Weights of a small GPT-style language model, trained from scratch on English Wikipedia.
Size: 8 layers, width 384, 6 heads of 64, MLP 2304 GELU, vocabulary 2048, 19.7M parameters.
Architecture: LayerNorm before each block, no position embeddings, biases, tied embeddings, normalized queries and keys, ALiBi.
MLP neurons of a small language model. Each row is named by its layer, matrix (up: input weights; down: output weights) and neuron, and shows model dimensions 240-335. Each number is 128 + 32 x the weight over its row's rms, rounded and kept within 0 to 255.
Before each neuron's rows, "fires before" lists the tokens most often just after its 100 highest values on Wikipedia text that the model never trained on.

fires before: "-", " (", "\n"
L2.up2026 [193  82 138 101 107 102 134 162 137 160 161 148  47  85 149 127 110 114 143  93 149 119  54 160 150 101  49 152 142 130 118 185 129 161 146 141 155 141 165 138 143 125  93 108 193 141 179 139 150 154 142 126 142 137 154  70 168 105  95 121 151 119  59  99  55 177 114 104 139 177 112 111 183 139  58 124  64 172 136 109 120 193 159 154 123 112 154 133 128 171 174 152 157 131 118 108]
L2.down2026 [112 155 130 131 122 159 118 117 136 190 116 154 136 101 176 156 100 153 161 150  91 100 135 107 174  97 237 188 158  84 255 130 140 132 131  86  85 146  92 113 113 157 129 123 153 107 100 115  92  92 165 188 130 104 143 115 132 108 131 138 104 109 117 155 149  94  67 102 144 111 106  85 132 130 107 167  94  61 144 145 122 116 111 160 108 169 131  94 158 119 144 137 146 127 115 142]

fires before: "s"
L2.up1596 [142 147 138 105 140 106 101 187 143  20 108 140  67 172 139 154 146  75 119 141 115 120  92 135 100 156 102 159  52 121 193 153 123  63  58 123 150 189 134  86 109 106 185 125 161  90 129 148 141 226 118  92 129 136 146 113 167 124 117 169 146 121 102 182 127 113  98 133 124 146  94 107 184 124  94 106 137 157  91 160 116 100 127 118 126  97 106 140 135 162  76 109 209  88 162 127]
L2.down1596 [125 124 144 122 203 169 105 124 107 118  85 175 110 105 119 175 152 152  83 140 189 139 152 138 100 115 137 143 174 167 120 139 118 143 115 151 119 149 171 131  97 186 104 135  93 160  57 100 133 107 141 138 104 223 107 161 149 110 167 138 131  95 124 100  96  89 156 105 209 183 129 124 125 184 139 144 154  97 145 121 122 131 162 185  66 178 119  90  89 138  93 168  74 129 145 136]

fires before: "s", "ed", "est", "te", "ted", "tion"
L2.up1451 [118 178 135 122 175  92  78 141 110  71 129 124 171 186 160 148 156 112 135 123 192 107 157 125 106 135 125  86 106 174 169 149  80  71 116  90 106 209 130 123 127 100 119 150 133 100 169  65 142 135 153 121 141 110 160 101 157 120 125 208 161 178 133  64 125 130 138 132 112 124 121 139 110 147 134 113  79 171 106 115 124  58 141 125  93  81 165 179 120 177  78 152  76 111 167 156]
L2.down1451 [126 150 141 152  87 115  99  74  54 156 116 130 109 160 146 161 141 107 131 108 127  95  84 117  97 116 109 138 110 165 112 188 176 103 203 163 111 109 187 116 160 139 100 163 146 172  84 123 126 170 135  83 132 143  50 155 134 134 182 114 127 155 107  94 130 132  91 179 166  87 128 162  61 132 115 135 142 159 106 162  83 145 105 151 114 189 152 107 124 136 123 142 118 126  90 121]

fires before: "\n", "ate", "==", "The", "A"
L2.up1164 [154 138  94 133 101  83  89 114 116 125 137  95 157  39 140 119  97 114  88 128 171  95 111 122 130  79 119 139 154 132 106  99 106 147  99 163 110 126 157 153 142  60 146 102 134 116 130 118 148  96  77 190 155 100 100 108 125 109  87 102 133  84 111 106 118 108 129 161 128 157  86 159 146 108 129 181 107 138  64 116  83 113  88 122  57 127 162 129 129  73 160 142 138 163 138 132]
L2.down1164 [158  88 116 179 119  90 148 124 106 150 197 136 156 109 126 163 122 160 157  98 118 208 119 133 111 135  68 178  99 102 172  34  91 131 102 111 124 128  91 169 106 107  94 126 122  79 125 121 158 121 107  79 141 173 104 137 127 150 153  92 169 145 186 135 151 148 137  63 130 180 144 146 137 122  92 144 149 115 122 154 114 144 116  84 184 184  94 151 167 129 159 107 183 148 124  95]

fires before: "ed", "ic", "ence", "ment", "ing", " by"
L2.up1318 [135 144 155 168 103 126  84 154 143 110  84 102 140 120 184 167 158 129 126  95 100 144 154 159 129  93 100 113 110 170 113 103  96 159 135 149 120 142  75 152 140 119 115  83 137  61 142 112 103 142 108 113  82 153 130  58 158 164  89 160 129 178 177 133 128 112 138 108 145 136  78  74 132 101 114 101 192 186 130 142 158  59 154 124  72 107 109  68 134 108 125 116 159 186 169 155]
L2.down1318 [125 140 158 106 152 162 115 129 169  87 145  44 103 105 204 151 162 141 101  85 138  61 133  88 162  94 112 156 127 126 145 112 158 154 148  80 141  79 186  25 131  71 133 116 155 135 130 108 141 103 141 132  84 123 185 140 124 148 103 131  97 101 127 152 160 118  71 175 118 136 118 104 156 156 131 108 100  80  91 120 149 106  77 137 157 166 160 168 133 107 171 136 138  88 114 135]

fires before: "\n", "ct"
L2.up1992 [111 100  68 121 181 114 134 136 172 107 126  65 140 114 140  92 134 115 145 106 126 102  83 134 142 150 116  73  90 157 149 156 139 122 112 119 109 155  68 189 123  62 132  53 142  83 187 130 117 199  66 118 225  91 114 122 159 119  97 176 135 107  98 118 103  97 144 156  82 176 116 120  69 121 101 139 160 134 131 131 164  71 122 141 145 148 137 129 135 143 110  69 109 117 169 109]
L2.down1992 [131 157  88 137 133  98 122 158 123 103 127 185  99 175 182 188 149 167 139 109 171 120 169  97 182 142 161 202 164 160 128 142 132 130 114 111 152 160 161  93 108  80  88 129 156 170 176 139  99  99 106 160 155 103 138 132 119 120 163 143  78 160 173 166 139 179 159 164 147 106  70 118  92  98 115 127 157  59 128 120 134 138 103  97 125 129  83 141 137 149 145 181 185 161 118 144]

fires before: "\n"
L2.up1577 [148 149 198  96 145 142 105 135  71 202 144 160 130 131 141 112 130  70 125 119 127 227 145 155  98 140 158 174 131 110 179 139  92 137 154 128 174 123 113 150  78 151 114 173 115 142 194 109  91 108 126 141 166 117 144 139 144  88  73 125 135 110 148  83 174 119 104 144  86 118 135 144 147 152  70 125  93 148 115 169 119  98 153 156 125 128 133  89 107  91 134  93 118 173 127 155]
L2.down1577 [211 138 105 143 127 106 109 118 121 136 128 107 203 131 150 190 101 118 173  67 128 124  86 188 125 121  93  86 150 140  97 161 161 131 135 142 143 146 168 142  91 176 116 130 181  83  75 204 151 121 136 139 121 174  88 144 127  73 138 122 153 115 160  74 147 155  95  98  99 176  90 140  81  82 120 148  76 126 172 155 124 123 126 163 173 149 112 115 120 120 154 129 144 154 186 134]

fires before: " |", "re", ":", "el"
L2.up195 [132 158 125 146 140 115 165 131 158 129 128  89 152 117 183  77 148 121 118 130 110 153  65  83 112 128 146 114 106 142 146 118 124  73 130 135 101 128 101 162 118 185 150 150 122 161  99 188 116 173 111 104 186 150  87 157 142 172 140  99 127  92 153 125 115 123  81 187 153  79 160  95 173 134  83 167 146  84 115 130 116 129 120  98  88  90  50 137 126 139 104 117  85 155 146 169]
L2.down195 [145 160  85 136  93 163 145 125 161 123  97 159 135 141  91 142 164  71  71  89 114 176 154 122 165 133  88 119 102 156 110 103 153 144  93 134 209 175 164 112 116  88  63 118 128 114 209 127 136 152  97  70 109 191  98  98 136  68 180 112 143 101 135 135 159 159 142 125 154 119 135 116  84 161 107 187 170 120 142 161 162 139 140 108 181 159 118 148  78 118 135  38 124 138 154 130]

fires before: "|"
L2.up433 [112  70 160 125 156 111 185 132  25 124 173 145 144 119  61 149 179 122 137  72 118 164  92  88 126 180 191 156 129  58  98 148 113 128 153 122 106  85 115 167 165 144 105 156 154 121 126  97 204 115 116 132 156 126 216 121  38  71 181 141  97 169 147 139 159  59 129 141 146 113 141 127 150 152 149 182  93 131  99 158 144 150 120 200 105  97 134 154 124 154  83 106 190 163 138 175]
L2.down433 [172 126 203 147 110 112 151 122 133 125  96  58 132 148 116 157 114 163 193 159 146 132 126 110 132 141 162 143 164  97 116 102  80 180 189 149 101  85 163 119  77 119  87  82 122 105 126 109 128 162 141  70  79 123  98 111 139 129 143 100 128 172 106 132 118  95 155 141 116 111  33 145 115 104 116 103  69 103 117 178 124 134 153  99  82 154 114 170 140  79 105 148 144 110 127 142]

fires before: ".", "%", " \"", " ", " |"
L2.up340 [ 69 179 102  86 185 100 157  71  93  97 107 150 141 122 162 123 118  67 169 120 110 188 137 122 103  91 165 111 120 129 102 137  90  89 104  91 126 131 192  99 161 155 176 115  67 184 110  94 128 190  66  89  87 138  95 115 126  78 109  93  89 144  50 103 123 113 109 123 152 125 111 196 141  87 100  48 162 170 135 130 105 125 122 154  78 113 137 149 107  94 111 138 135 153 176  99]
L2.down340 [ 65 104 134 127  80  98 127 122  97 171 121  82 178 124 134  98 122 110 144  52  95 139 128 130 133 123 121 104  93 165 116 145 150 104  73 128  83 123 145 140 158 178 173 100 141 140 181  56 104 164 127 103 174 154  59 104 150 124 118 108  85  84  75 169 139 139 130 130 137 131 176 121 158 132 143 147 155 162  94 125 131 103  79 123 166  77 147  87 110 146 164 156  80 131 113 113]

fires before: "\n"
L2.up1960 [164  94 117 162 139  95  94 125 140  61 124  79 130 139 161  97 134 162 135 154 162 109 109 112  74 194 155 127 115 132 182  55  94 164 142 104 149 153  89 163  94 140 132 135 119 131 184  94 173 117  43 195 181 126 196  90 142 151 136 164 138  71 132 136 136 110 159 138  85 125 171 110 135  82 173 210 143 145  76 154 131 129 113 109 108 152 147 102 140 161 134 129  61 145 103 110]
L2.down1960 [160 161 150 155  87 174 138 138 146  84  84  87 134 143 213 117 124 158 184  99  88 121 177 131 107 144 161 112 147 109  71  94 156 159 134 133 127 132 158 107  99 154 137  97 152 148 184 143 180 100 137 102 192  88 190 117  54 165  82 124 106  86 152 157 178 117  80 138 102 162 199 144  73  96 157 170 194  87 151 111 119 114 138 120 152 189 100 106 173 187 117 176  89  95  87 109]

fires before: "\n", "In", " He", "==="
L2.up2269 [112  62 171  94 128 169 107 176 136 161 157 153 112 163  73 154  98  81  93 132 161 112  97 118  88 106 147 185  87 103 115 167  91 206 129 141  79 130 156 157 117 153 112  57 132 141 157 139 100 106 141  80 120  77 126  83 171 135 111 108 164 148 106 159  76  89  98 109  90 161 114 167 150 122 131 109 138 125 130 168  89 134 160 140 151 158  49 103 118 109 188 195  86 146 146 139]
L2.down2269 [182 175 117  91 114 102 137 143 108 173  87 202 101 118 143 111  88 133 185 112 117 124 206 131  80 139 108 172 117  90 126 154 115 107 136 116 172 184 108 134  77 182 147  89 141 117  80 137 157  81 112 191 186 167 121 156 121 121 118 132 104 191 190 169 180 201 116 139  90 155 126  97 100 103 121 111 121 106 113 152 131 148  88 104 157 137  97  89 124 158 128 114 134 181 102 171]

fires before: " |", " of", ":", "s", " C"
L2.up192 [115  79 183 150 143 183 185 125 173 137 185 137 107 103 148 149 146  92 110 113 126 115 152 113 186 156  96 204 126 132 229 147 148 108 162 107  98  86 105 157 137 119 116 103 144 131 119  54 104 139  99 124 106  69 142 126  99 172  76 138  84 113 193 151  88 127 138 151 135 177 138 120  97 138 109 130 160 103 140 141 117 105 107 123 133  83 146 175 137  77 112 110 106 168  97 194]
L2.down192 [153 134 161 105 116 144 155 116 158 172 162 148 174 106  91 134 191  98 133  90 150  94 104 140 160 161 124 166  99 135 141 124 155 100 138 156 110  43  93 163 127  86 140 146  69 130  92 112 108 131 119  73 118 128 117 174 114 164 138 143 146 165 176 207  83 109  94 145 111 118 134 125 139 128 113 162 142  94 156 161  62 122  89 139 186 130 180 115 131  76 115  63 111 106  93 117]

fires before: " |", "s", "==", ":"
L2.up667 [121 151 129 141 109 159 146 133 194 160 102  60 118  86  99 147 174 103 175 111 156  48  97 124  98 138 103  99 177  85 151  85 124  66 178  86  60 145 102 176 110 132 123 131 126  74 110  98 106  98  76 119 104 133 156 125 107 162 152 143 116 147 139 120  96 167 138  85 168 168  96  92 141 127  88 177 129 131 194 149  90 106  91  86 156 113 120 117 110  87 184 108  90 106 157 126]
L2.down667 [153  97 136 124  81 195  83 107 110 183  75 145 180 118  66 122 126 106 120 140 159  96 154 108  63 166 128 114  94 101  83  63 145 133 121 101 121 158 132 135  98  89 140 117 171 158 191 167 133 104 111 136 162 130 141 100 163 162 151 135 154 178 117 119 128 168 114 149 175 154  92 117 146  44 129 182 110 147 142 116 127 141  79 103 148 130 121 104 160 133 128 127 161 154 223 127]

fires before: "\n", "==", "o", ":", "-"
L2.up2227 [136  81 148  85 182 111 125 157 123 155 122 119  69 113  85 104 128 126 112 139 117 139 132 168 190 118  83 230 182 123 109 132 126  63 132  96 112 104 168 178 116 164  64 106 125 120 128 139  91 125  88 136  85 134 157  86 130 138 141 134  97 129 117 144  80 205 163 120 131 115 155 131  89 150  85  90 169 106 161 123 101  89  94 144 173 152 158 126 128 212 162 162 133 149 107 118]
L2.down2227 [126 146 145  97 161 103 108  99 111 106 111 109  88 134 133  97 143  96 177 110 132 101 126 135 119 119  82 124 117 184 149  73 155 138 183 119 110 112 130 116 148 110  83 161 162 119 114 143 146 144 112 154 162 174 118 112  81 135  71 189 153  98 104 143 167  90 120 100 109 141  80 168 120 103 103 150 172 105 161 147  47  88 117 133 125 136  86 176 133 104  91 148 120 100 143 126]

fires before: "s", " |", "ly", "n", "gue"
L2.up356 [115 116 122  82 129 105 150 180 139 105 118 125 133 165  92  71 119 176 141 147 122 152 126 135 105 110 140 158 101 157  93 137 120 135 104 127 143 127  77 156 133 179  70 167 196 108 106 130 219 141 120 104  70 170 148 145  87 147 124 154 127 108 162  92 112 152 144 155 174 125 136 132  98 131 115 125 123 127 163 148 172 131 127 166  64 116 107 125 112 149  95 131 104 166 137 128]
L2.down356 [ 93 183 160 123 139 106 121 121  89  89 160  92 135 152 177 144 215 113 131 146 158 167 118 104 130  82 116 135 223  63 121 115 149 137 126 163 181 149 138  69 107 107 141 136  90 157 166 147 154 144 178 121  93 132 152 154 129  82  91 117 148 122 135 110 135 151 120 111 120 195  81 150 156  93  94 121 103 150 117 167 128 121 142 140 100 140 132 139  74 150 206 132 130  94 111 144]

fires before: "\n", "%", "id"
L2.up1589 [115 145 119 137 120  79 124 177 212 130 123 119  92 150 153 139 148  95 220 161 159 158 103 128  39 131 121 146 107 183 165 169 167 134 159 127 162 138  99 108 131 141 126 107 130 165  62 133  64 106 149 145 151 108 123  74 131 151 177 166  92 103 157 118 122  82 162  94 132 101 137  79 196 122 138 102 141 171 181 122 138 120 121 105 129 101 110 121  75  85 141 123 108 154 109 146]
L2.down1589 [162 155 117 105 107 174 100 114 143 160 125 159 199 138 118 140  72 164 109 115 122 133 132 154 134 161 175  91  93 123  68 165 188 168 163 131 129 115 150 102 122 129 129  89 152 108 222  90 115 128 129 167 155 104 103 122 146  95 114 138 144 105 103 178 117 166 108 115 228 115 118 128 142 171 109  83 112  71 104 148 133 145 196 147 150 185  14 132 174  87 142 171 175 136 172 116]

fires before: "\n", ":", " the", "ed", " to"
L2.up1075 [189 105 192 148 107 146  92 193 143  77 150 105  62 120 142 118 112 140 175  53  97 157  90 184 183 109  93 159 130 138  70  98 134 152  89  88 127 189 191  97 121 148 160 176 171 138 110 146 105 140  90 125 109 136 141 102 142 142 148 118 113 128 104 141 192 138 110 126 106 188 157 137  96 129 146 188 164 173 188 148 158 173 109 182  84  98 129 125  15 180 133 158 140 144 112 122]
L2.down1075 [152 131 140 146 117 120 167 133 120 148 121 165 123 131 140 105 172 169 155 103 149 123 105 111 132 144 140 145 139 100 140 115 150  80 172  92  83 104 133 104 134 124 157 138 123 119 118 186 123 126 104 110 125  97 173 123 149 100 150 151 188  96  98 147 131  91 164  69 117 106 169 154 146 153  51 150 134  83 148 111 100  67 123 142 103 145 147 148  89 163 119 211 109 185 108 148]

fires before: "\n", " of"
L2.up1224 [159 147  84 155 139 115  86 163 186 102 117 102 128 124 162  97 126 118 230 147 123 142 141  89  31 135 143 150 170 169 117 112 139  94 171 106 100 117  95 150 122 156 110 142 101 179 104  72 184  58 135 106  69 111 127 113 101  93 156 156 147 170 145 103 150  47 137 161  67  60 124  80 136 108 124 195 104 103 141 124 110  80 111 102 160 112 114 136  97 197 124 130 127 155 109  70]
L2.down1224 [162 132  94 161 180 131 128 133 112 173 114 166 167 125 109 172 124 151 132 187 179  98 139 151 159 112 173 139 105 164 141 126 193  92  54 116 132  85  77 120 150 121 107 125 154 134 105 123  83 120  87 132 159 120  92 194  74 108 150 155 136 125 164 189 144  68 126 126 164  86 115 142 101 156 152 106 109 133 143 208 155 160 115 209 119 130 137 158 131 179 133 162 125 116 136 109]

fires before: " |", "ci", "st", "ed", ")", ":"
L2.up1645 [126 100 141 117 117 123 197 119 151 143 108 193 116 173 124 151 123 153 160 109 120 143 108 181 116  73 133 146  91 122  51 160 129 126 120 108  87 116 143 174  94 158 135 108 103 103 152 120 117 193  86  76  94  98 106 103  93  99 143  80  80 169 180 121 106 143  93 136 148 123 122 152 151 149 121 196 121 115 107 107 132 127 167 130 152 182 125 110 131 187 115 138 123 177  48 184]
L2.down1645 [106 117 136  98 163 176  73 118  78 146  96 184 130 172 128 118 138 140 122 135 155 140 129 134 133  90 133 182 100 114 180 191 165 171 123 157 122 150 132 166  83  64  91 144 107 107 117  80  50 117 140 131 159 168 111 123  49  96 130 145 113 182 157 140  56 167  46 156 111 162  84 162 195  70  71 151 156 113 149 113 106  84  88 105 109 115 118 109 121 130  91 144 144 151 149 147]

fires before: "ed", "ment", "ing", "er", "s", " |"
L2.up115 [119 100 121 111 141 113 191 156 127 174 176 121 119  79 151 102 111 150 127 188 128 154 103 144 125 166 121  51 146 162 105 121 118  94  98 138 110 132  98 132 146 114 191 124 121 110 119 126 141 134 154 124 137 155 133  96  68 169 156 136 138 146  74  71 132 121 120  72 139  74 105 255 151 105 163 138 102  89 142 144 105 148 101  82 133 144 133 114 100 180 120 104 173  75 108 114]
L2.down115 [123 175  87 115 134 145 105 144  97 170  94 114 104 115 160 174  76 113 133 126  93 137 115 126 109 106 110  85 133 141 112 142  87 119 189  93 142  88 112 109 158 123 114 111  61 177 142 151 126 129 113 137 182 123 176 107 129 124 112 163 159 158  88 107 115 120 105 182 145  98 123 142  98 114  95  86 148 136 148 118 129 127  87 138 152 213  72 178  92 174 134 116 154 100 140 141]

fires before: "-", "\n", "|"
L2.up365 [112 145 110 141 120  79 215 141 151  61 150 112 195 143  96 118  37  68 118  75 196 160 184 152 163 154 139 112  70 103  71 112 174 156 142 101 144 143 113 129 145 125 103 130  96 131  94  93 175 129 131  92  99  95  99 125 140 147 149 151 138 159 151 140  41 100 126 117 131 138 126 179 158 116 129 123  90 143 131 102 177 156  94  99 144  52 143 101  54 145 118 126 161 114 107 131]
L2.down365 [ 92 213 182  90  94 172 171  84 157 151  97 155 211 112  95 183 102  76 132 154  88 116 118 122 142 130  66 120 119 117  39 130 136 145 161 160 140 117 136 128 114 106 116  97 132 157 152 159 131 177 105  94 125 145 153 118 131 135 103 102  96 150 100  97 107  98  86 130 116 116 145 154 110 141 129 121 132  99  79 106 180 153 120 176  99 129 137 185 151 137 164 135 163 109 168 108]

fires before: "\n", "."
L2.up1127 [116  81  60 147 124 112 167 151 116 130 128 196 103  87 159 133 126 144 169 118 132 117 161 105 113 135 183 117 104  89 121 171 122 133 128 111  91 113 177 113 141 155 127 160 129 149 119 101 128 141 174  74 124 136  84 156  60 123 114 159 104 188 178 128  96 147 107 177 149  85  97  83 162 189 179 190 125 117  86 161 108 107 120 123 109 135 122 121 116 143 122 148 158 198 105 131]
L2.down1127 [182  92  91  99 151 119  73 115  91  92 133 151 133 201 132 126  65 135  97 147 135 148 194 142 156 145 154 207 118 102 255 122 139 136 140 111 169 164 197  87 120 161 125 125  96 127  39 142 130 163 125 108 134 117 144 140 106  82 103 144 152 148 144 154 104  94  58 102 156 104 123 139 129 139 169 184 137 145 126 148 139  92 134 125 114 106 121 147 182  92  75 132 132 129 121 123]

fires before: " |", "\n", "qui", " the"
L2.up392 [ 96 112 134 154 198 118  94 161 122 164 110 137 137 151  94 165 159 110 172 161 164  81 122 105 105 119 157 148 113 171 153 102 174 138 140 192 134 129 111 132 183 134 130 124 110 133 116 136 124 144 141  73  82 124 151 111 151 188 135 197 133 121 186 135 165 165 156 175 164  87 124  79 125 114  95  92 142 167 165 124 114 169 126 154 107 159 116 108  59 212 129  50 133 138 132 124]
L2.down392 [ 84 141 122 115 125  89 157  89 147 137 116 126  81  71  85  97  95 128  98 157  98 147 201 174 176 188 103 160 132 123  44 132 116 157  49 108  58 117 142 128  73 108  80 109 150 138 119 103 154 124 155 135 107 117 151  71 102 114 133 170 146  66 135 132 125 160  84 117 162 216 146 142  85 156  90 140  98 129  73 107 132 157 139 126 153  95  78 112 102 114 172 125 134 161 175 128]

fires before: ")", "ed", ").", "),", "s", "ing"
L2.up1657 [ 84 116 121 123 122  53 130 137 152 123 202 134 104  98 176 137 119 100 213  77 138  81 141 151 171 159 158 159 132 114 114 141  87 117 115 139 157 161 128  58 110 164 138  30  93 174 130 137 158 133 150 104 127 150 154  84 150  96 115 120 101 129 203 104 151  73 168 111 144 120 118 160 158 142 220 219 180  94 146 130  91  89 125  89  99 166 159 131 172  86 130  81 126 135 161 101]
L2.down1657 [123 170 163 160 110 134 108 182 122 155 132 162 144  43 163 180 109 154 161 101  92 106 136 123 200 120 187 165 118 108 169 142  84  79  70 108 116  59 122 108 168 110 137 153 110 121 137 108 161 142 103 128 128  94 127 128 103  82 166  90 140 118 153 170 111 132 126 142  76 105  96 114 132 128 120 107 102 101 104 166 157 146  98  73 129 122 120 129 134  86 154 174 113 121 102  57]

fires before: " |", " 0", " 1", " 4"
L2.up2149 [114 110 143  81 116 137 143 163 124  49 110 124  78 156 125 147 148 111 179 102 172 197 127 131  83 137 127 111 126 111 122 141 129 131 181 107  99 141 125  69 112 154  83 138 162 155 139 107 150 132 124 152  80 121 177  75 185 110 186 181 150 118 136 146 148 104 181 171 134 100 153 102 122  98 131 114 100  98 164 128  96 126 102 122  60 111 160 135 119  68 131  95 118 115 108  99]
L2.down2149 [140 185 149 145 124  91 156 114 106 138 158  87 116 139 122 136  92 135 153 123 118  75 136 136 151 168 171 104 134 142 106 143 122 132 140 105  86 115  78 170 132  42 153 148 138 163 103  81 138 132 117  83 144 109 129 137  77 180 120 139  71  69  98 156  88 146 133 167 185  98 162 141 126  80  75 167 189 115 160  87 159 143 101  87 122  87 123 137 110 120 161 161 129 230 133  72]

fires before: "\n", " The", " He", " She", " In", " It"
L2.up1699 [147 124 108 106  60 153 106 149 112 169 142 134 125 166 112 143 155 168  64  86 125 162 107 106  82 136 164 150 162 130 106 113 112 132 126 110 117 156 147 158 130  79 156 117 117 166 166 179 121 154  86  98 169 130 102 108 135 136  83 119 133 105 161 137  95  63 101 171  88 169 117 172 108 151  43 134  96 192  94 143 131 141  98 111 118 133  93 104 113  68 114 149 108 132 144 186]
L2.down1699 [188 160 106 168 183 168 198 128 178  84 130 143 120 105 141 109 162 183 109  90 112 166 178 146 136 158  96 204  86  68 134 120 113 103  69 126  87 153 111 147 128 118 104  87 148 109  26 194 101  83 158 145 108 149 137 136 153 173 132 194  80 138 157 149 154 127 138 189 114 158 115 108 107 113 139 112 156 135 144 135 176 168 147 188 163 150  89 104 190 160 152 148 116 138 133 112]

fires before: " |", " the", " (", " a"
L2.up1085 [127 118 177 153 146 124 173 142 115 106 120 174 162 124  90  97 156 104 109  98 170  70 146 148 180 122 109 131 137 123  98 146 102 116 141 107 149 167 141 108 175  85 150 173  84 164 175 127 136 102 127 132 125 112  92  95 132 138 110 171  95 161 121 111 178 176 112 161  66 162  99 102 124 110 135 141 117 132 136 161 193  71 124 154  52 177 125 181 174 167 119 160 169 134 195 107]
L2.down1085 [103 163 126 150 121 142  91 155 128 162  78 133 108 132 155 108 171 129 130 119 181 136  77 119 112 113 111 122 121 117 161 190 124 181 158  83 172 203 120 154 169 171 143 128 172  72 178  75 146 143 134 121 124 158 136 163 115 196  83 129 136 111 117 108 114 153 123 170 157 204 128 118  93 151 103 133 131 119 140 153 121 143 122 121 106 122 124 110 105 120 144  70 108 161 119 147]

fires before: "-", " by", " as", " to", " in", "ities"
L2.up1544 [100  79 123 206 166  94  91 101 131 102 209  89 125 124 142  95 126  84 147 116 108 120 140 145 149 146 104 104 115 158 116 144 152 157  98 193 136 203 107 159 135  80  86 106 165  80 172 123 161  77 116 110 152 125  92  84 158 117 138 100 152  94 125 119 133  81 114 118 111 108 165 122 136 163 123 160 140 141 106 127 100 114 177 153 158  80 101  73 144 134  52 154  88 133 121 116]
L2.down1544 [142 140 133 187 139 141 140 204 133 165 114 156 137 151 121 130 136 129 150 139 172 133 135 113 126 103 141 152 163 144 135  95 112 156 115 178 127 157 125 102 130 141 139 111 147 187  79 185  97 103 111 184 127 124 183 115 143 118 139 136 124 122 161 127 159 126 209 133 152 111 129 188 135 110 146 183  79 114 113 183 143 121 111 170 149  51 169  93 110 122 162 141 116 125 187 155]

fires before: "s", "or", "ion", " |", "C", "ia"
L2.up1444 [166  78 147 171 102 160  95 181 178 146 141 152  88 128 121  76 151 101 148 123 119 160  85 146 129 140  77 118 109 165 194 126  83 117 109 131 122 166 137 109 149 108 112  73  84  71 150 132  79 166 137  69  81 118  84 116  97 145 165 102 144 100 132 144 110 142 197 129 116 167 135 122 145  86 177 173 102 107  71 129 120 131 161 123 186  69 130  76 108 143  62 152  75  99 134 169]
L2.down1444 [118  86 189 128 148 150 126 108  95 138 121 159 130  91  98 103 148  91 136  97 142 159 155 112 117 105  85 107 189 129  28 135 114 121 124 130 121 104  98 160  24 115 145  78 137 101 143 114  80 108  74 110 111 132  91 162 153 143 160 124  80  94 110 149 139 179 150 152 122 131 113 217 103 161 104 144 137 102 121 128 170 130 149 143  77 146 153 166  86 132  81 160 151 171 153 139]

fires before: "ch", "ed", "ing", "t", "es", "s"
L2.up1829 [ 92 121 105 190 161 114 120  66 151 115  80 150  86 100 109 141 117 144 168 102 132  75 130 164 127 119 120 129 112 163 163 132 121 159 137 123  74 160 168 108 129 138 141 122 112  80 103 103 210 145 128  85 112 149 185 113 117  62 146 101  85 148 123 142 180 136 179 127 110 116 160 140 114 154 142 136 132 147 118 132 172 145 103 109 164 139 106 134 128 151 152 174 157  94 123  94]
L2.down1829 [113 144 177 120 118 140 118  99  92  82 148 162 120 123 133 195 122  79 133  90 140 151  90 139  93  93 109 177 178  95 145 168  43 156 136  93 105  94 157 109 167 107  75 136 164  77 151 110 196 115 127 129  97 115 146  87 129 119  97  74  95 105  81 121 176 176  94 167 168 123 151 167 113 132 109 184 143  83 102 165 143 148  78 147  96 108  92  46 123  56 174 171 167 153 151 142]

fires before: " |", ";", "."
L2.up2057 [ 71 117 143 120 164 103 175 114 151 131 140  97 175  78 170 134 128  99 130 165 128 166 115 130 136  98 204 118 120 116 121 169 110 141 100 155 132 122  87 167 158 182  65 123 183 145 110  68 131 119 118  97 102 111 122 113  70 145 180 131 103 105 153 169 168 121 154 145 222 117 110 110 150 149 140  94 155 153 169  80 109  82 112 100  65  92 165 155  13 121 110 164 145 133 148 181]
L2.down2057 [112 197 151 124 107 128 184 162 155 124  70 125  71 127 144  90 117 125  84 101 144 150 114 122  92 141 129 110 130  78  77 148 126  99 133 222 149 156  96 105 148  91 106 120 147 161 137 130 146 159 142 117 100 157 163  81 150 212  59 177  57 144 140 179 156 175 106 226 128 126 163 140  89 184 157 146 175 104 138 158  93 102 169 156  82 143 157 112 124 143 138 223 103 166 120  88]